config.toml
num_key_value_heads = 1
vocab_size = 8192
attn_scale = 0.177
init_std_o = 0.0395
schedule = "wsd"
decay_fraction = 1.0
final_lr_fraction = 0.1
max_seq_len = 256
MLP neurons of a small language model. Each row is named by its layer, matrix (gate and up: input weights) and neuron, and shows model dimensions 0-127. Each number is 50 + 12 x the weight over its row's rms, rounded and kept within 0 to 99. A neuron's up and down rows have the sign that makes its largest values positive.
Before each neuron's rows, "fires on" lists the tokens most often at its 100 highest values on Wikipedia text that the model never trained on. A number after a token or word is its count.

fires on: "ho" 24, "-" 13, "gu" 7, " would" 7, "," 6, "pe" 5
L3.gate180:50 59 52 47 32 52 35 54 41 44 47 42 19 65 53 48 48 46 53 46 55 51 36 61 40 35 42 40 62 71 52 49 45 40 66 52 58 82 49 32 46 68 34 51 43 48 50 45 44 62 45 41 35 44 47 62 55 62 54 34 43 65 54 57 33 33 71 56 41 31 51 48 27 56 34 54 63 53 48 54 32 38 50 58 57 35 70 28 76 42 44 58 35 50 64 46 45 58 55 32 44 51 64 32 39 54 53 40 73 69 52 51 49 27 56 40 51 33 54 51 32 49 42 44 41 72 61 62
L3.up180:64 62 53 56 80 69 52 24 33 50 43 46 56 45 54 35 61 83 50 19 30 49 39 64 64 61 50 30 44 52 48 56 53 49 45 43 52 57 57 39 42 74 58 53 34 62 54 60 44 42 63 53 61 46 57 33 49 47 36 49 28 74 52 35 51 31 73 46 60 48 59 56 59 52 35 67 67 68 34 52 36 39 65 42 65 44 40 60 26 53 51 34 55 44 50 49 56 25 55 40 45 47 60 57 47 36 50 38 19 70 49 63 66 44 56 42 43 36 46 69 44 45 67 42 50 47 71 46

fires on: "," 73, " and" 13, " of" 4
L8.gate424:41 55 43 68 54 65 43 34 43 39 42 48 46 62 29 61 46 43 59 72 33 39 54 64 45 32 50 53 34 54 67 49 59 54 49 36 61 54 61 64 80 46 62 66 66 77 60 67 47 66 57 62 57 60 54 48 49 56 54 40 68 57 46 45 58 40 49 45 34 22 40 49 55 45 60 47 39 31 35 62 50 57 36 31 56 48 52 58 61 48 64 33 60 48 67 19 46 59 47 59 58 38 40 45 31 52 49 47 33 68 30 46 52 38 45 28 32 49 65 80 41 66 54 36 68 47 58 41
L8.up424:55 68 69 49 74 50 54 33 42 65 17 67 35 42 69 55 46 59 58 44 61 71 57 52 69 54 30 58 49 58 64 53 65 38 71 36 39 55 37 49 51 47 46 41 56 39 51 50 61 57 58 55 77 28 50 40 32 36 47 46 61 40 35 43 58 61 45 40 33 54 48 64 37 58 36 60 40 67 48 65 54 53 49 39 41 51 48 33 58 38 54 36 48 48 60 75 53 45 75 59 42 45 27 26 30 64 54 48 63 27 49 55 43 40 45 48 36 55 39 29 47 50 31 42 56 67 51 62

fires on: " of" 53, "-" 14, "ient" 4
L4.gate198:56 49 47 59 41 56 18 47 37 21 52 58 40 43 60 47 45 69 53 36 54 33 62 32 53 46 44 21 36 49 54 39 54 52 45 68 44 61 60 32 51 73 59 70 50 45 60 65 70 28 59 50 56 25 75 71 46 28 57 33 48 73 72 48 35 42 45 57 34 46 50 67 46 33 62 49 40 59 44 49 43 53 41 40 34 41 49 43 66 29 58 50 62 62 61 54 40 41 54 42 39 64 63 63 18 28 49 45 26 47 46 55 51 60 59 53 70 63 53 57 41 58 43 43 40 49 48 46
L4.up198:34 77 41 49 45 42 33 38 51 34 52 46 72 68 52 54 36 67 51 59 71 55 37 41 50 35 40 44 55 54 64 54 52 44 65 57 41 51 40 45 70 46 49 61 42 52 52 62 50 63 52 59 62 41 48 49 50 47 43 70 64 73 35 16 40 43 52 67 62 43 56 44 52 59 48 45 27 51 39 42 56 36 48 48 53 45 27 56 40 64 31 56 56 65 49 55 61 44 29 51 44 37 55 57 22 43 50 52 15 40 48 78 55 30 41 25 50 53 41 62 50 46 46 48 19 61 51 54

fires on: "-" 54, " \"" 27, "oni" 7, "\n\n" 4
L3.gate331:53 44 40 52 26 57 45 40 41 50 45 27 47 55 40 58 59 56 57 64 46 57 52 65 57 60 65 61 66 36 76 49 48 42 44 42 40 51 66 19 61 36 38 50 43 39 74 40 41 54 40 72 45 37 52 47 62 51 38 63 61 68 77 48 53 58 60 60 46 44 40 57 39 39 35 45 36 31 45 42 39 40 44 78 54 41 63 52 35 45 93 43 51 36 56 47 28 54 46 45 49 32 42 26 50 62 51 55 59 69 76 45 54 52 53 29 48 43 54 26 47 66 58 60 38 44 55 43
L3.up331:54 51 61 50 45 57 61 36 65 40 58 44 65 52 50 41 60 41 35 30 49 73 40 23 41 54 29 72 36 67 34 37 64 53 46 60 59 56 49 67 40 67 71 47 24 82 56 37 48 39 58 48 70 52 53 57 39 53 64 43 39 59 46 48 51 69 57 70 65 53 65 50 39 51 50 39 54 28 42 35 16 53 51 37 51 57 58 39 53 58 49 51 62 56 71 71 46 43 44 42 63 22 46 60 38 51 54 39 56 65 53 49 37 48 42 40 41 55 52 41 59 55 52 50 51 35 50 76

fires on: "ing" 22, " of" 14, "=" 9, "s" 5, "y" 4, " art" 4
L8.gate105:72 56 40 37 65 54 43 54 69 53 64 43 52 30 64 57 67 41 41 51 30 52 51 38 80 56 53 61 53 57 63 45 54 33 50 43 38 59 65 47 48 56 49 54 44 58 29 59 45 33 42 47 35 48 52 69 41 41 33 42 46 58 58 32 47 47 43 64 45 54 58 71 62 47 51 46 67 35 82 46 40 52 55 56 55 70 30 40 51 40 56 44 69 64 57 44 59 64 35 64 42 69 53 39 47 62 33 50 41 37 39 61 50 52 82 49 72 65 49 58 49 47 48 62 42 64 47 39
L8.up105:45 62 32 66 48 62 47 39 43 29 65 39 54 45 71 56 34 52 55 54 50 48 54 71 57 62 43 57 38 56 53 36 55 40 61 63 28 49 64 46 50 48 47 58 47 52 44 61 55 36 62 54 32 45 52 46 48 73 22 38 64 44 47 43 54 57 62 70 69 57 67 34 56 61 23 48 44 52 60 55 43 70 38 59 59 31 42 43 67 50 21 46 64 71 33 52 52 50 41 50 39 69 45 55 43 62 63 52 63 19 53 36 65 36 59 31 55 39 47 84 64 39 54 52 47 44 25 72

fires on: "{" 25, "\n" 25, "te" 12, "-" 9, ")" 6
L8.gate145:55 53 47 39 58 42 21 48 57 62 58 43 37 41 51 44 43 43 51 78 45 59 59 43 63 40 32 60 58 45 47 40 73 79 49 43 47 27 59 37 62 54 63 54 40 29 60 51 56 22 69 42 23 43 44 58 57 55 51 37 42 45 68 47 41 54 51 64 50 56 43 63 54 71 54 49 50 58 40 71 50 63 37 42 70 31 47 23 58 54 41 46 44 41 35 48 39 36 45 54 60 66 59 36 35 65 73 43 67 43 57 73 51 59 66 37 46 49 46 43 42 73 48 54 70 38 58 60
L8.up145:60 74 51 52 57 34 54 63 50 61 42 51 65 45 43 64 37 54 54 40 66 31 46 41 44 50 39 63 45 70 46 41 54 51 54 61 48 20 67 32 60 40 42 35 36 57 50 36 15 59 53 56 37 32 58 52 33 53 48 49 54 50 56 57 75 48 40 51 46 31 64 40 71 57 52 48 49 43 60 44 39 46 44 85 50 47 73 49 52 42 74 62 44 58 31 48 54 23 57 41 45 51 49 30 38 53 58 65 43 63 43 49 49 62 56 48 54 58 47 58 35 59 66 52 50 53 38 60

fires on: "." 92
L11.gate34:75 69 60 38 47 41 40 50 39 39 32 44 53 57 57 45 57 32 47 52 57 64 59 63 76 48 53 47 39 51 54 43 26 41 57 54 53 73 78 36 61 39 49 50 26 44 52 36 50 35 43 65 38 56 38 50 46 56 29 40 34 41 26 42 41 65 54 52 51 50 50 57 42 43 35 55 58 56 17 64 38 66 62 57 52 61 42 71 72 66 36 51 72 41 52 54 69 32 52 32 45 58 52 60 36 53 49 67 54 48 57 55 71 68 48 41 54 54 42 77 59 57 58 52 43 46 50 39
L11.up34:57 38 49 58 38 43 52 50 50 56 45 49 71 46 37 51 49 38 28 35 34 42 54 44 52 35 48 45 75 54 45 46 62 43 57 77 34 25 48 44 63 55 62 23 40 49 47 44 48 38 49 53 41 36 42 68 41 51 60 57 41 14 54 56 80 74 45 53 28 52 60 41 32 42 66 40 44 47 50 38 50 50 45 53 77 47 47 34 51 57 56 53 26 60 41 38 45 50 56 40 37 59 39 48 44 53 61 57 64 65 70 45 57 58 61 38 43 66 60 46 67 66 55 47 43 46 38 51

fires on: "-" 45, "ru" 6, " rest" 6, "ous" 4, "\n" 4
L3.gate288:60 55 54 64 47 45 33 50 44 34 42 40 70 48 44 24 21 47 59 55 61 47 61 47 64 21 20 66 45 61 54 57 56 65 47 28 51 48 46 59 55 47 53 43 29 75 49 53 40 48 53 34 53 54 41 47 41 45 55 65 45 37 41 50 68 58 26 45 41 44 40 47 47 55 63 49 38 43 27 57 65 31 53 55 79 58 54 38 53 53 53 47 62 63 55 62 41 39 41 33 61 50 54 47 31 42 27 26 33 40 53 39 46 53 42 42 56 49 53 53 54 67 55 52 44 59 46 36
L3.up288:52 62 70 55 50 31 52 53 49 42 59 36 78 52 47 66 60 41 63 57 52 34 47 40 39 41 46 58 52 32 52 48 61 57 57 43 68 34 35 52 54 64 49 61 35 46 62 36 45 43 27 51 48 60 63 43 42 56 61 60 74 67 55 35 64 45 11 38 31 54 65 35 78 43 69 55 58 50 46 55 54 59 48 41 40 40 41 41 58 34 52 39 63 51 63 53 65 57 43 46 57 57 62 30 34 49 58 75 48 51 41 46 63 64 52 46 73 49 47 55 70 61 50 73 31 33 49 57

fires on: " of" 22, "nt" 15, ":" 11, "tor" 6
L4.gate11:47 59 47 62 54 60 51 48 40 42 37 56 52 39 37 63 48 56 61 45 38 53 79 59 26 30 41 63 68 45 55 46 30 58 41 61 40 36 54 42 40 53 43 74 41 35 63 67 51 59 42 37 41 45 47 51 43 49 49 15 54 73 50 56 40 48 55 58 48 40 61 56 67 54 29 38 51 59 45 45 57 65 52 34 63 49 80 44 58 28 48 38 42 33 56 34 57 47 46 54 48 62 55 75 58 44 33 22 57 30 69 63 30 46 60 46 54 30 47 57 50 49 56 50 35 44 25 46
L4.up11:41 58 45 66 50 33 38 52 49 50 53 59 45 41 37 68 27 52 61 66 54 49 73 55 49 38 33 64 40 51 60 28 33 64 56 64 42 51 44 43 52 35 48 53 65 51 65 64 41 65 63 52 43 45 51 61 56 44 45 29 58 73 62 44 56 32 33 58 54 36 40 57 67 68 32 66 48 46 51 45 64 34 56 29 38 52 55 60 70 52 25 42 70 27 66 33 60 60 50 57 28 47 66 56 67 44 44 58 55 43 65 73 43 57 40 32 71 33 40 50 50 53 56 52 34 47 42 39

fires on: "," 32, " and" 12, " to" 12, " in" 10, "th" 4, " on" 4
L3.gate123:60 47 55 68 51 35 46 45 44 26 61 57 29 54 43 51 38 57 47 69 56 46 44 43 58 36 69 54 48 67 60 32 53 54 46 46 51 69 52 49 62 51 64 35 73 65 79 56 71 61 64 47 60 56 44 54 60 61 45 47 84 43 63 19 27 46 69 59 44 64 39 51 50 41 28 58 60 68 50 38 35 61 38 30 46 47 55 52 66 52 53 45 60 48 67 35 46 46 50 41 40 48 47 61 52 68 63 41 59 47 48 63 60 61 47 68 31 56 63 24 46 45 35 42 38 62 34 54
L3.up123:54 41 41 65 54 31 71 46 40 56 56 67 39 38 55 63 64 68 56 21 51 43 47 70 32 33 30 34 38 73 77 39 33 47 70 44 44 59 52 60 61 63 49 45 52 40 59 55 42 46 62 47 46 43 54 51 38 53 42 42 55 23 69 52 36 40 57 54 49 51 36 41 50 40 71 47 46 65 60 34 48 50 62 46 35 63 26 56 50 32 70 57 43 62 40 61 49 57 57 33 47 48 50 47 46 80 58 52 36 40 30 39 53 53 35 45 59 44 44 29 46 32 70 53 53 33 60 53

fires on: "-" 31, " of" 20, "," 12, "–" 11, "." 6
L3.gate144:50 65 67 52 66 65 40 54 52 45 47 53 41 63 65 60 52 72 52 31 41 32 52 49 72 46 64 45 50 55 55 50 44 48 61 72 54 39 59 57 60 59 77 47 45 41 61 58 46 37 37 55 45 66 49 53 49 63 63 42 27 66 47 72 45 33 85 53 76 69 31 47 46 47 52 51 48 55 44 44 58 46 48 41 42 54 53 36 57 43 42 43 53 68 39 34 54 42 46 47 56 71 54 26 49 58 76 59 43 50 58 43 47 52 56 58 42 52 58 43 23 48 54 30 37 55 53 66
L3.up144:57 62 40 38 57 81 54 63 38 35 57 41 52 59 63 40 49 29 65 45 60 44 41 56 42 48 51 47 39 37 49 52 68 67 35 61 39 54 59 55 44 76 63 61 48 41 67 50 64 41 45 48 67 29 64 50 30 60 77 38 27 52 57 47 60 53 51 33 53 64 40 34 57 55 47 41 40 56 34 38 24 45 48 44 49 52 54 63 72 59 39 36 28 36 62 45 34 34 42 56 46 58 41 62 50 77 66 51 52 53 57 34 49 37 39 61 56 41 31 66 44 64 43 42 41 54 62 30

fires on: "." 78, "-" 19
L3.gate42:53 54 72 46 62 48 52 66 24 45 58 43 38 66 52 60 31 43 73 37 41 67 20 45 63 38 38 45 61 42 59 53 44 53 38 60 58 69 45 34 58 35 34 35 36 47 73 50 48 51 77 73 45 50 35 52 55 65 65 53 61 45 59 45 39 69 60 42 37 11 37 62 48 45 53 70 54 42 61 52 38 60 28 54 57 47 74 68 59 51 57 40 48 49 38 34 48 26 53 49 76 43 58 52 52 41 40 47 59 50 46 44 58 62 52 45 50 56 45 44 61 44 72 38 42 38 37 38
L3.up42:54 58 47 49 24 61 57 62 71 35 48 41 48 43 48 33 44 47 40 49 71 43 41 47 23 45 44 49 41 62 42 67 61 46 46 87 44 56 35 42 30 54 49 48 38 77 51 57 49 50 28 33 45 50 36 66 45 41 50 42 44 52 25 53 50 72 51 38 49 41 56 64 30 58 29 31 46 37 52 55 24 38 62 50 51 59 48 47 33 59 57 60 40 59 38 57 45 52 59 62 30 62 51 49 71 55 52 60 49 47 68 35 68 38 61 66 24 51 36 37 44 74 59 48 55 51 47 47